python train.py --vocab_size=8192 --norm="layernorm" --norm_place="pre" --qk_norm=false --attn_scale=0.125 --bias="none" --init="uniform" --init_std_qkv=0.0346 --init_std_down=0.0 --warmup_steps=200 --decay_fraction=1.0 --final_lr_fraction=0.0 --batch_tokens=32768 --doc_mask=true --train_tokens=163600000
MLP neurons of a small language model. Each row is named by its layer, matrix (up: input weights) and neuron, and shows model dimensions 32-159. Each number is 128 + 32 x the weight over its row's rms, rounded and kept within 0 to 255. Numbers have three digits each.
After each neuron's rows, "fires after" lists the tokens most often just before its 100 highest values on Wikipedia text that the model never trained on.

L2.up609:132154159092108145145151174114166139126120109136083138104087148175150105101124102108168151108213166152148085127118147085041131126111114113187104094167110150110164113111135174112078144142135167159107118175142068073182018149152128112094144129141175075088172124125118165119138096111155146031146200123125140113109153046101149128151078124128137115185152159115072165147078131117150141160171
fires after: "1", "9", " C", "ü"

L4.up628:113125158126137137127080096124168138071091152116107144110130164119148087184120102153106073088137176134126137103129135122113176098246130105118147138093181117093158154083144131127099085099129103122143194061118116161085156157074140125142104144051104130140159132125149131164150176128156090110109136073130127093127150064128114129045100122137179129169142136190084171099065177172132146163120
fires after: " in", ",", " New", " ", " from", " is"

L5.up629:152117146123109075180114113205146093173118084146087115141126170046165112110159077093185081132115144095170174090158138108110135114067135149133124118114139152147143098103138159119148142117151168120107106095127143163114075150161133085101130107146170135140158150159150154127173117114125088162141109164107105124141136107087125097146173199156158116139140054117117149088159109133146166120159
fires after: ".", "°", "4", ")"

L5.up514:151109127155139142131165143123073103081098113064131178158156138116090148103149162160161164076139156077081120118102103186153095144143184132093069154134129114078083152168126150140173116161100119101090144133139051174096084134151081130097112109177128070079176098104121162123156072146209090153167113155141127087188172161123148114174084084179188142170136120116132089117073139145150128065107
fires after: " (", " \"", "\n", "1", "==", "==="

L8.up71:117154150094177101094128200111106165100219130113145120098146119146101140134149170126181126090113089140182119149094127133172128134085127168078161117148119142102133130207134095126137065165142067145139103144116081153203109133092146140128151080119113090185161112118123147130103083105120116118206111107115197163175139117137164136170119114157111205195109135126137081090136208075135120131125
fires after: " ", "2", "1", " app"

L8.up610:095181090157092126154158127123135113096187117139075143162116103104126132099091111122109143114096160198140126175126127101191087187082140137157151124163116160116187110109126059161118116111146049107136172077073093120130101092069102100144168121087157086157168110131110136098129117112108114116133139104124142146101120177202153152121122132099110135142060177151095219079086156108113157112164
fires after: " "

L5.up0:131106167120165104168092119128091101077144116120141110070097119157114152123100149119126137100100128148092122069165056106157157131137109197149146097175195151178148121118159089108103128127113145140114141093149129125164098132147163091159057112150068130177133099180128086089139132119179244209114156132085133122139105123145185093111132119124100163159143114104122121069181137126130128079174
fires after: " |", "-", ")", " Length"

L5.up302:173157121132131165146107141136105187097106134101098141126130085154069116092101147095186163099149112153137131127073104067152143183142144142124134111142163127139130123137105114109104138085095089124153160148118082191085140147139124159057194139130226031111097091116143096126179171089141093141132179069092135132128085100148137099143175159195124118113146161180137168125107179098135114117118
fires after: " was", " were", " enroll"

L8.up383:121179169128063130115146076123121101106115093110164131091151177062120119078180163178153147125159148157062104153187150118155117110155059145148136119168142179133147098115105084141131160149156067173155129154145100154146146151124143131129092137124122129134128100103096111103139112122074140159109094113162137168114124101095162157121143102081121101032169135109148038116151175122145133053143
fires after: " ", " a", "):", ":"

L8.up57:128112189152144063096065080109153088172064109127085092122183161102085127085114171130131198172157162108113148184074130090134136150141112104078154195149159132118163145087148084094196110101136099101059161179134097121147079119113115131156132089125128152118123178131110138145138176095116147155074104125111110104147185157142161144095173092124135092153141116168147094101131183094158078119121
fires after: "\n"

L4.up338:155114112110128095100154115145096126051135112098137141117126159117134101113140083132118155090108142161111148083111204088126085173116204176101146184132111175110133153158100127164147127153088119122166206121126140192110164151151121161148118114124102130139149118163094120046118123161063128128092087135090169100146145154121125178201100148118073068098100144166115059083160091180122118139183
fires after: "\n", " |", "---|---|---|---|"

L2.up743:076107097114166164179137119106098123139086073092146115129116100117098172161138139117215139086074126140126162115098108068096107054094145097112122133127106108099165091152090139184195128112168139145163133104084177173124081151135096149158148166180148090166141092154111185136139152157171165117117132156102187174072118065135040149137122143141143158159127160114144123181096080100136124141180
fires after: " one", " A", " Ha", " S"

L2.up80:173091171125135151144098093160140133151060117137089198084063138170108121101136143166160139138135147160096191109141131181120131103166120114191100136134063141170160106110186127142070101133131085198147091131106117078130098124138079118178099134125144100133075106120158149168046121093120110066110152142079140085153100128124157109084098160137080093183157076136119127124164178175132133121114
fires after: " ", " Ro", " in", " summer"

L4.up183:178101189124104126129118103132151133055143140113136088133122101122102152130130174129154143157137122068120128096101102123170127120179129115108182159124102092148189134125105095152128100173076107120142162095127148162132144089103076203104160024031097103148184105151111079150065098117141094122145122116078152106089137087069167114081125094146189147092173129116110153137106144130124163117131
fires after: " was", " be", " were", "0"

L4.up746:127119107078135113145112152124113101090151148098151155134161162165106119139164114149113091121118111141138110171122105145132146128183200106114157133144147125131168202154086168113141054130136089129145079123132103148153125179069081098133122106097112115149196080167090156120177176133105113086098133128171122095176149102145183138164153113091129096135104098060144120136154086129110112113144
fires after: " (", " \"", " un", "(", " in", " con"

L5.up359:155108147105173136166146094129133074069116103155120182082148164147109105156103170104125102093121100149185106151068116154176161175137140138163190143098096103109061072146161082124146107160064196187192115113134090110085098187113176137116108141102109074158137137183123176112167165101142148126128102134196091145087175076128121102104132075170111147174152106174096133110114160098149128117144
fires after: "\n", ".", " (", "==", " \"", "==="

L8.up540:074087110168140092076098100163092151129153105111121116158068100190081099159130096163134176047108096160083141214142094101098096144168160136095126162095147148126146142167077090119114091142076116161188152143140112120077139138089176087184139143127139155119150139096135131128156105139082071115123101113146145187158114139156146101160125099155109178065134111148158098175088176087125088153112
fires after: " "

L8.up3:150087116130090115095102201151176164159090179130165151085105099109105133122127097140072091100106136141158148111129143100220162100165129144117160124132102134128189184121132105162105135162115062122110136155163056147136104104082109136130123124137098150132143166113171085087126164134163048170142168125055046091153133133072120155122126166180145081160135136098113117044077154134144100116187
fires after: "1", "2", " pro", "9", " in", "0"

L5.up232:184115078132171142138121118137131114092116131140104124161152149124128081108109063145155144163159135154191177154140145136121110162163136117136143091137152131113115165096093119079108136138145122113120134130119030132104101153061140181172178095128073118148147205161133135117164132138160114031100151138131139107133101103126146098134097148084141103136128099169096150152076160068143149227113
fires after: " ", "4", "1"

L4.up453:196123136078131099082116153139150162170185113143062181166106160093184109100120125130169102119107155121196143122211120143119094133128085137066096123088177123116169151097131158141124109176161102145145124108114147107045168140091128099179119164165132122133088094150139142171120188141123156092127105124143133158140147163147090085092172093126149097067131147183098118156117117160142145197101
fires after: "\n"

L2.up396:187023134090173152106107191120127169140112146179094180120149087117133150088105094069097145168090086120105166096123155083095091164143100173157155116124133118109201119161122131108152118133164107140157110101101085103102147125138094118129112143169163116141146141121070141150135120093106116109171148137120111151168108170138152109119191229114116129089079099087097139127156129135126175074113
fires after: " "

L5.up506:137118158155155111106129098100070148154138150143109106123134142102126106139088078093211197135098151154134172139137122159152105168142077109086148130107130138100140122093122160141215161178111100130160151120145155122124088081095103174113117194108126110202138137068092142101141140147165137129103143146130146182094159073128108085109150132067157047123163174134152105113125185155187140090112
fires after: ",", "km", " re", " Al", "0"

L5.up101:177081075136159096134111086117129159115151071114127147191157100058104189109134108163110145124093119126125120148138137067092105219173132126131175124157128176133133118168143147127156189121107109127161132136089087099160130101131098106188130155147109112106096118179080162131171106120104105150063088138201180146059076107115132128071102145092158102135088161122130124110125093118115092143163
fires after: " ", " in", " de", " ("

L8.up10:159079104158137087157097125114113156193175112137076191164081110157119136097131200105147108147091138124122088125155112062160131161109085106152125161127126148128185112125121126087187141141150094123081133071198113149103121113153144110107184138094141105200098112142148153085165165082172067167074085150133128142133108119073106098091133117158166193154125193136092136081147132160142148132096
fires after: " ", " con"

L5.up122:129145052130137138113119070186102067126142095071119131101088100142089081141162152159137115112133101073156084081166175122116106141092100147146185157151092131138152073150150100144188143155162136093098104148182091130186137198184146180147169143121097159122127143082098084062149135133146182151110103114130143103169140128148126147170140132107106147151098105088103097139063207108168212063157
fires after: "\n", "E"

L9.up55:091103117118097134187149187116094182145107159143178125146100130148060102143173124118150145113078126123143111104133120115109085125211140096088094157104160113149114136123155118172095111204166108150113104154142130112124142116102113116167174154147151126154138082141127137054119105182152082151191129115173155090161132107153152075115112142156118090125073190186182122065070078147170125084130
fires after: " |", "1", " /", "9"

L5.up488:118115080150191100129125158089127180057198106099143144141108122157089112163164175128161112065105110133094123092107091172140098133165128166133100144155092144146121125173129120167099104134125095122137141106116116085121084134104115150157094108161119078131120144139158168159191101067108037109138100134146157081145126137080175108118088161177095186124094071112067130141147138078118153092161
fires after: "\n", "==", "===", " \"", " ", "-"

L8.up471:135158114155198079139087168157164118108200129175098141106098110140096116179133131126151173080162140175173074110083194128097099127124184173124118155173100114086128122175156157138082099176144132131134156087190095174086071162092130098123095154069102085122134139085090132147117087150137135163075102165170126093141159127085129113183092125155046119128131047125172127086131153070067150112111
fires after: "-", "s", " \"", " S"

L5.up14:235161111197129116095126164069100122100145108182170127108088138163160147107126189079092074124109106147162110122142138124154100142148156150226156128161124170097114111160089151093111162140146163097075157165131097117151121109164167139186084080084090120129078096111128148091058161125154138133227114100127166149128151126140135107125095117084164095092098095190093137120134122128100137093097
fires after: "\n", ")", " |", " dis", " ="

L5.up208:140134132185211048168153094147111068095153122109149087142139120089144165117091124169144131069103131105124144161132104111117189117077146163091154151140130148093194091094122096135152111125133114136105164107135089142156080107096192146145142144122102121139139124137092124144146117118170112120072145143160197107174156145103147040134067139152125116090123132111206154116102107115122131096181
fires after: " in", ",", ".", " ("

L2.up537:109114153146154131125126085116169091155140123130218118137150075044140109104125124159081120109139167139158108116194119107053115149135153086170163107115117128167094148117114105156124156121160065113094098135149082195129133091085119174112092150081208115132113139132120141123145165046142097117139150165096158045063166155146163160134146105128168093180132138122085153105160126096139102137154
fires after: " was", " be", " is"

L8.up178:171043182109133093153147103082126123145195162130107179156140158063099131099142146156130101126139087116112135081130099183171111180114129167082181058150161151190142147144092115125132076136135162088121145072172155140097133064063093156152117158145111194147158074116105095155061109120158074134097116093137123110109158129126148109121106138129100083142096112142142089121156130192165172113150
fires after: " "

L5.up518:109090119156128118152143094130094126122107134074134155161194103124147139158096110118132215142138117168113153144152158109056110176150109083150117158062155172104113112156092118083071092170182152149137097116121144102124062164109134145112121149081130176136135125169063102094115066116139145151175117089121136115138046079097132128096128116141149099155121133146193166184186099128134130191112
fires after: "9", " ", " ("

L8.up422:162161160133092132070099103119152173039134146150088188125100122088074102084165133109123168139086166122095140115123105090119162082128147110119152159093110109132116165162115165120146083059146134149121135137149133129184130107140192112147117107105155092095113124177105156112127120102094118143125123242153206117093093122102088131156128130078093127138167136170094137118135135186135137136133
fires after: "2"

L5.up197:122106160165098120171105126081145100150132064176089107099149175116162118129114163130121141076119091196139058156171098173118187127122090117111179147139096127133139162093095104135147133106119062186181149137120149151170085165135135112096099135101130171121134130144108126183071123130153109173083152112095121085127099166118113150119070153188129095099118094079072142123098151155091117137114
fires after: "0", "6", "3", "4", "5", "7"

L4.up630:191063135154100137117098156110114104110141104150197126116146175133108161143185179123158148092170083088119083100163149097144151078158128108103130186187166174130118161142144098120110188141107058148122137139152148091138098145125121121147138101193102119155089091142111133119126137118145105143118158134135086159083155090129153111118106189093110069154158097160096085160126096108147154120192
fires after: "==", "===", "E", "W"

L4.up408:129059135124149176192104146134130162122129110154113129084132137085045104182144076096175165125107127213168118068121089115155096076156110128123097157119174143151098136125172107097114084147087132170088156159153155115122180065131188108061171152118106138150087121112142136101103130093159130144162075115118060103141141127121114102139151168150164145115086158144140140147115128179114133084135
fires after: "s", "2", " (", " due"

L4.up436:165112124129111105126134082124118077125116133155100094133093091084107141176155144077102152122159113119108083188188162124132135121169103058139097098076143184157155039161181102156192120081156121154177109139070122143076109111138130132154116088169175106174137120091131063147160133106099112178173209114168094091150099142103144129169167070185129114091199063163147141145154125129127134080185
fires after: "\n", "°", "3", "B", " Cha"

L5.up343:129038111091152114138135128136073130173143143102125122154158142152129118124075085137188159111154200117172182118141130148168106101162213117168116110167117122123197146157103124179132158095132151136112163137131117144203117103119153141129055163118120148130159112162179125135104123148085113150121153109145097146065128136146095106110121136139114118079120141116121105074122087118144123175162
fires after: " ", "–", " in", " to", " Per", "In"

L5.up697:187124143107149105105112091126075098147106143148147139155098204133153150129143129104137097105133087084139112164185098157096122130162149078188138167133094091073187190095060153175097111107112106154147131109077188101081129120051126092124122143067108103130122130097150132167148124168182192101110122117074086129071167087130147084170085155121160100145165160127083155088172131150140096141121
fires after: ",", " =", " in", "born", " –"

L5.up118:174135127116121135094117139160142128099096063108137191193136142135164173165176123201132070057097139109208146095141086128107112143088097102086173163096103123108107134141192068117134120170125167133169115090162111164049106147131112160119108128126076103157209088117150213115122161121137046164131126147142099125131172165137088169151100162088161130125087078096119137142181134110137100129169
fires after: "\n", "==", "===", ".", " \""

L4.up595:133131068047100143128109139161127162162127139136109175163099098108136198120106094147137084170113066154123174155131174128142070086115189141126162132125135124181108143091088105161131119110118105125165102130124117121091179114056117149125092105113066168134054091156202179093154108102121101067135188109169171110070171096177157146099147130093144106124116171171167094125116111128109116131105
fires after: " ", "=="

L8.up525:137144068133159131157098063132139107175092093143107167120145089125111147101165095156165127112075135145128170131134141063126145148154074141155140125165096159129195173102144070093126177138082143120150169070105086123111132150070167146080062144089173050162091129131154210083132101108138156127126105119156147071111156125125102131130090152105099159111130128094115104173123173128129082173165
fires after: " ", " pro", " \""

L2.up464:157070115129095158110144107092090113037144111120102152107112148184134114101158093120113171124135133088072136116151162163128093100107184149126149181113144116134144136132097106164061173109171102084143118096081135104164154148142176147148193149111111143083131130192163123169097203151078118108128128163090170053096133099135140138173061177124109096130161126089130182127118114149111135118150
fires after: " was", " were", " are", " is", " the", " have"

L5.up433:184099164113065117097095098133125098122118100116130162065171142115133115185157099112145137054123196145099105118120153129131123124114100127124132157194156140095140175159068142151076110131117102085127207147128202092176149140165134145135125185133143152124150143138122138118137142133162134154212041144163120098166191099095124134196149113157211157135124125147116110070131144161100075123126
fires after: ",", "s"

L5.up21:096178159141131110139141132124085129131148082121153196139148125085108148133157136120146096152140151149080097127153149141139144126105106103101156143119149118089156187129170050122143066081108084070129158166118118151099139153106158147133171132050177119118163114105089163126075177099150096139113123141151115097105113105058137101138089127105104132202137075113125151131154153124122129088117
fires after: " ", ",", " \"", " ("

L2.up388:108054082069116134155094059152185121071157122134114170114146136095183149100148080138157161097101159145135126116123137095179136083162146168067145133149189125115135113099094092152124039090181176132124160101119123135150119083088192124100119105184096075160110132084164075142137146136137106135113134110107104148168155097138178123162118131130126117115136132148159061110159154183120165152126
fires after: " ", "-", " \""

L5.up699:115122098185116113164118098098118129109115108098174149110114116141124125185120177139139111109081085181171163113151148151118129167093135053203148107171128172113157134129159086152079111127133183109156128120120150145154085180125136203163154138118079091108102138100099096115141090111175196070159165120146127235096134133102126149137153098062139117144067070111133085148104107194129136115121
fires after: "1", "9", " A"

L8.up272:135143138163150119142116156073153128136196141059048196144115127118169117122132122117097139089091097150097145116116097078125077104125100119165175110101197125100147136129107124157126133138093057114090202138136092161134124156150172173151142122097114156154140131099095133125089152094168131155129164109179156182123121163157154105136133094054142093121149167166111154058102143133119208175123
fires after: " ", "(", "'", " Format", " con"

L4.up481:163128086148105107134164126087126094111178119080106124124131101137091145204143141202141154113102160103115119147111118088125125150145190162129149128167145138135137116111091161120166120136129139126110151074123151183098122117182120144082099108136166119127185138105108162076151117065025186121104140094146117118149147135137155137117116142109147147109106131174142159138132179175167155103189
fires after: "ed", " |", "-", "\n", "|", " directed"

L4.up76:148110122103153158082124104175081144125092150083104166099093168083188164128132104070165085154117115084100146163182101153190162114109146126132163166104097150126117142128192076104115060166107145056133129165157097143118109127094050127178173165101177151136102117138162135119165113145144068125144111127170136089145117134110134091120108139175110142181109110160082188138084116074136133137115
fires after: ".", ",", " Pra", "C"

L2.up348:142109085141106077139149127059106097106071106126091179141131087124142101133102135190135072105128149210130168136151133166114077130123083160138145141165101155157206133173103129154082093173127090076126148126100169119097126152173123128108136158137086139063140178143131110143123136081152120198101098156124064094074103207083113168114103175136109156139132135133164074128137109126088188134172
fires after: " "

L4.up237:153108132125132130083058091180119117057084132143134120142145127142136132145139107157120102139093177169139151114117151100143171137109110117107132110143156058066147130182089114130134106149118087111130147164076133142110171126126108131102145199102098057108130106119132147133094183155157140128210138158147131101149083153165176127164160076085124120110116081147098140121158181076136141126066
fires after: ",", " is", "\n", " but", " was"

L2.up640:117071134120105166115178098131153107100117115092104187141090071163178177087105091145147148132119111157098098135159119152144147062167069160159119144107097174116130165123109126170113092141163169149155128089134108166103104055153188150121119116173149176112135133140136113161102112142163093139138112092044064192140116134092143102139096146137140092117190104157165150162135089106067148150150
fires after: " ", "s", " a", " T"

L2.up404:125173115131164086129122102135107197095140084174142166106128091108153146158125105099153197138167103122110139175109120128094145145142196066103098151105139112077138140128119093143114154150095111106193115085162160152108138183113135094130157161144098128165097132194121060148178089163072150089156170184156098089159108086101077062088174078141104114084114145137128143120098163101162157117089
fires after: ",", "0", "B", "3"

L8.up636:139061084110223105096101179112128130113059110117161168157137119153159134104145094133096158150083167146139145111076137140166051143125138110099111132145132149177105123197143149110127108205142150098107109132153121096110087186086097146129094128172134127147094167137097140097119085102105147130202098178105152109082104160128145156085175122135175175122071133145115084065128160159128140069183
fires after: " ", "1", "2", " me"

L4.up400:210085099167102155135080099163101139072169136145123141104140164151114174149083076113179127185135145151150187145092096112023092128110167142117132141105139104084119125115128084190154121096082095096117171127074085205144110138120139120165157148135141108151142088098068137141166157136128126143179052200091161143179117137143147136101157158120126118143163117155106144066129148163108175135137
fires after: ",", "0", " wh", "%", " because"

L5.up494:127152072150097182128177127124123138099132078186124139157095131113133100119112155101137102107109169131133128096147126104114124116167088136165115143190171104154126164113126120127164071133146108115137160125137142155123075138096132048174123106196126144039114071118085153077188137148081129171067135131152160141146175140106144121133132141121130163144103106186152185056135119093122137106143
fires after: ".", "-", ":", " \"", "vi"

L9.up396:034112172138178152095063124151106189137161139126121112119125117152065151131144118075098154124133128172135143099100149110152126165124095117128099067118165178070125075102142087129120197131142128111142169091127082158205179117141129167188105129109196131144146085108137178173140193087103155082111142076117154131126161152149168190133098085145084118094091166120149151122098080166141114088168
fires after: "1", " "

L4.up105:126138190185161121159143145197122127134043091155119120077102126108126092194100092101157090140139134131100116145164146147111128109089108118112152115070123154228166105122099143185154152177105111147149186094141149180130132109103090152119164105129098151115079077164100133145111117086111162143133172085170089146080110116113166172091096113134102075136103133124167163124054150104123087102142
fires after: "-", "|", " |"

L2.up49:107127095150169170127122167137081189113086085128120150098156101065117159140116112101158141123079114157091056175064148115126135094050147177118117130086092116108131158163087097127156146098180146155111113142154132174077149107156080122134081179150151081128099087102147111220121125153138154154075090131134142167098102158111108135126093105120145116159072162120136173208118164110114173103135
fires after: " ", " Ca", "-", " B", " D", "."

L5.up402:163190109103152127091096189131102112056104143211128148119085162097148133134201193131077114092099119128140151166132115101105161140118143081110084142092197111112168099095145135110112028073157138151072125125119112141079097162128190085139132149178150128133138137122114149181148077129116092108147125150112108113151132121108132089164133183153098130141087131140063116087155086164135157091149
fires after: ".", "°", "|---|", " Episode", "---|---|---|---|"

L2.up595:143067101141140186168085157155085101171176151154101149154123127157123113126075124150152139133048188133094117148094057119185178104152154150087084153110143141074167178116139109127059107066069161162096185088150135170170052154115144101103130096110133124076103162126111121152107121174170102155114136123138118189176078121096152105170117134169107178082076157151077119183154115113089134127096
fires after: " ", " con", "6", ":", "9", "0"

L2.up613:138159122108145130113133163104100097119085136111127107170124152058148119123165106124149108119096080081110123134129103131159118120068158188214094167151058169180162168158106199153130102154113130066134136174091148146101091140146158076170083110160088125153121141105081142145110137107109102110165097108119069143115042113101081120187098106112092092136125110062159108166113137144110162158192
fires after: "R", "T", "S", "G", "D", " I"

L8.up142:076134122195126105131052077136070115157138135207074122081167133145132176145123130152165101093111112100140144121095125114157159160134150108138130140094153130168142110119198089136122121179139126058074155154155105125156125101175111143107113159153167108128113086084109127122158126093141135172136156139108110128167133156130176154129132146187160116139059108145121078099165140111171042114183
fires after: " |", " ", "6"

L9.up250:125055140155124103150119088082066149118110145140146088104141152163110191133140116165140139162117134097115099140128158097104062085142182174097137108189106202140171099089068086149146151169108125148145118133148070139094128148103079127183130107156143099140190102137135161118121178135153134137130174128169110119185150135079122078173099116062131091116094172148121160090108134104036141138120
fires after: "|", "On", ":", "-", " on", " |"

L5.up183:191030184074127164144124102092098113118136100196108107122139190080072116120135123088089162114119136143125167080104160112161145129106132128120131141125099173132149105119097142123130109151111124135121131107123083095134136102099175198169093097141102185147129103171157148160096149070063154129105113084151125146114176134157124070097131175107154076118116149162106105098162139127126156098130
fires after: " ", " in", " on", " •"

L2.up85:153083105140174102128111135115134165148099147131134176121128110104124147105144115129121055087112144103105073166129085133176073143154174104142121160193132129131129079110156118149158099177142103145174156128205146208101078119110140180104119186198103152109064086108170129121155157108172074147139140123198147173136146078053135137150148124135085150130099119071146087187172105123132130078143
fires after: " ", " con", " the"

L9.up251:121150118210123147111113085129140099021119112164106093102095103094117110133097071105170121089130111090053134139101122083134125129122096167158153122101094172164147135096104094119162107168106132117124166210121129134150104101099138135112094143109141105178142149122186094110112185162125062118096114173130163123129144157079167147124126102125074141120065105148090133146053156118141109126147
fires after: " ", "s", " Al", "-", "1", "3"

L2.up703:194086077104192122163095141110087160061124135103126113142140111168043085124139098130133146163093113144099153129149046101164081200145078110058137134168149132168087128154172111140140070108147140136143094129129128114173045095136138135173169162071121145117112055094132139127149143203100118156120071115151186122122137146136150096167132145121101151114105088082113087174098182104083131123096
fires after: " ", "'"

L5.up726:210114108132106161111133120152167159043165112094100156166201109139088135135142154117131104147194159149089188132090178116130116091137189130141139130190171075044141144178126119143135092152135108131144151098119140167105121136144057149122131181117107066142118116163088161111096152168136141145161095135070121163086150123120069112126130120097054123155137129086099156152127195142127166081132
fires after: ",", " part", " in", " the", " and", " was"

L2.up39:101147111115147169142112111131151114133123085075133151141151110110175131098152130141147138119121126113052152099122118152107176151152107145101134126114152212187151117093149093156149120140138118120120138160086166214071080090137154189160065167181133178140151136131116087119107112150143042124082161097142092133123118086131109068121072104126105099139134154119123130128109137124069161085129
fires after: " ", "km", "s"

L5.up512:160100053084187064111189085115132137081123097112163130094166095157075091138138112122127148118159116147179125107111116128092113169151108189110138147129130108107132128131049157099162108185147122143090104103103108136147066106117112137184096106170141127105204116175161154161134200100144103098150156187166126168155150108123149096131075117106119129099122112159151146085118144145161156175152
fires after: ":", " in", "–", " (", " In", " con"

L5.up30:176141087094140189158113105100116133110183130057127129145113161092057173143157103099140107139078075146137115044111149135073136080127117165167179137138127147142138198117092158123114077153137159131136093113166059151109162155125109150102149166135101128151130125110134137120119127114123109124082208115178108088163090133123132110104158098080190130166149168103168080099060122144098154133155
fires after: "\n", "==", " =="

L9.up304:124071091142119120105099123091166109107153130116131132117147138148116132106138128080185173131098118155093105140145056160094126129117148144086151092095164194132159143115129102113102076104120142111076161161108136129166175110106106113068209092178084139095104175129115177069125136124135076126143139130155123117122198148067100122108121159153140148100159082154081169130049147074081114149117
fires after: "-", "2", "s", " be", "f"

L8.up124:150107131112150111133142068182134167138116104113119139165140154158081133137113090117170213160121141125112139128127144123066119142108157125185154145134127155133135179125159155144140093127167163101142099096155189155160124119145128200127165035162105086134111101138080148144060121140173121126092120195074106077116133092125098086168103118086130173135181123150081159103117143066139173151086
fires after: "2", " in", " de", "te", " a", " to"

L5.up379:137110178087124100130102147087047142134100141116079108177130126128085095134157121138104132094201102109109148103101126191124145105104112133172102137092133093164208163152072122142149116139164122172184137154124122169101141095073112084125114141158154162151125097144126125046166103126135187133189149106111170107105144149128176130130148128171095127176108103147151119077122110139140111134142
fires after: "\n"

L2.up419:160125149089173138168133165111106092086109168170108164140160099092110127099119109142148086173074128146086116133163153179104128100103127166099184112092147147143119114066099141164084142118163135116152145110036104131093091156156090142112100128148136097155145130095137171122082209113172107175123144133192084154143110159150162124103158178135089184200138119101154123156169116110112190161062
fires after: " ", " p", " K", "ber"

L8.up155:111168190113125172154134099093117172147155097122100152065152148092133096136151120123154131107136155124125061117110138117079123099086128138103130137120188171115155156140111042156183120150167151138176143112119144124184140110127166091124184099163130136094175104120125180082105110071092097128112143096137124122125157053150174163107086101143107113142125169143151126084081145058087101123221
fires after: ".", "–", "2", " |", "|"

L8.up345:067126147119119155044154108127080135131109065096174094124162156105102085098075138146173093137090107114114114127136138116143201119146137068112136118133074148148168114177168132155094135134151110109127129155122125179129130114131123174074135165115088085121145142131166099147161140133119126157137125082170139163170128113128166097076082161108104177142109148139095141174125194113175229098170
fires after: " ", "6", "1"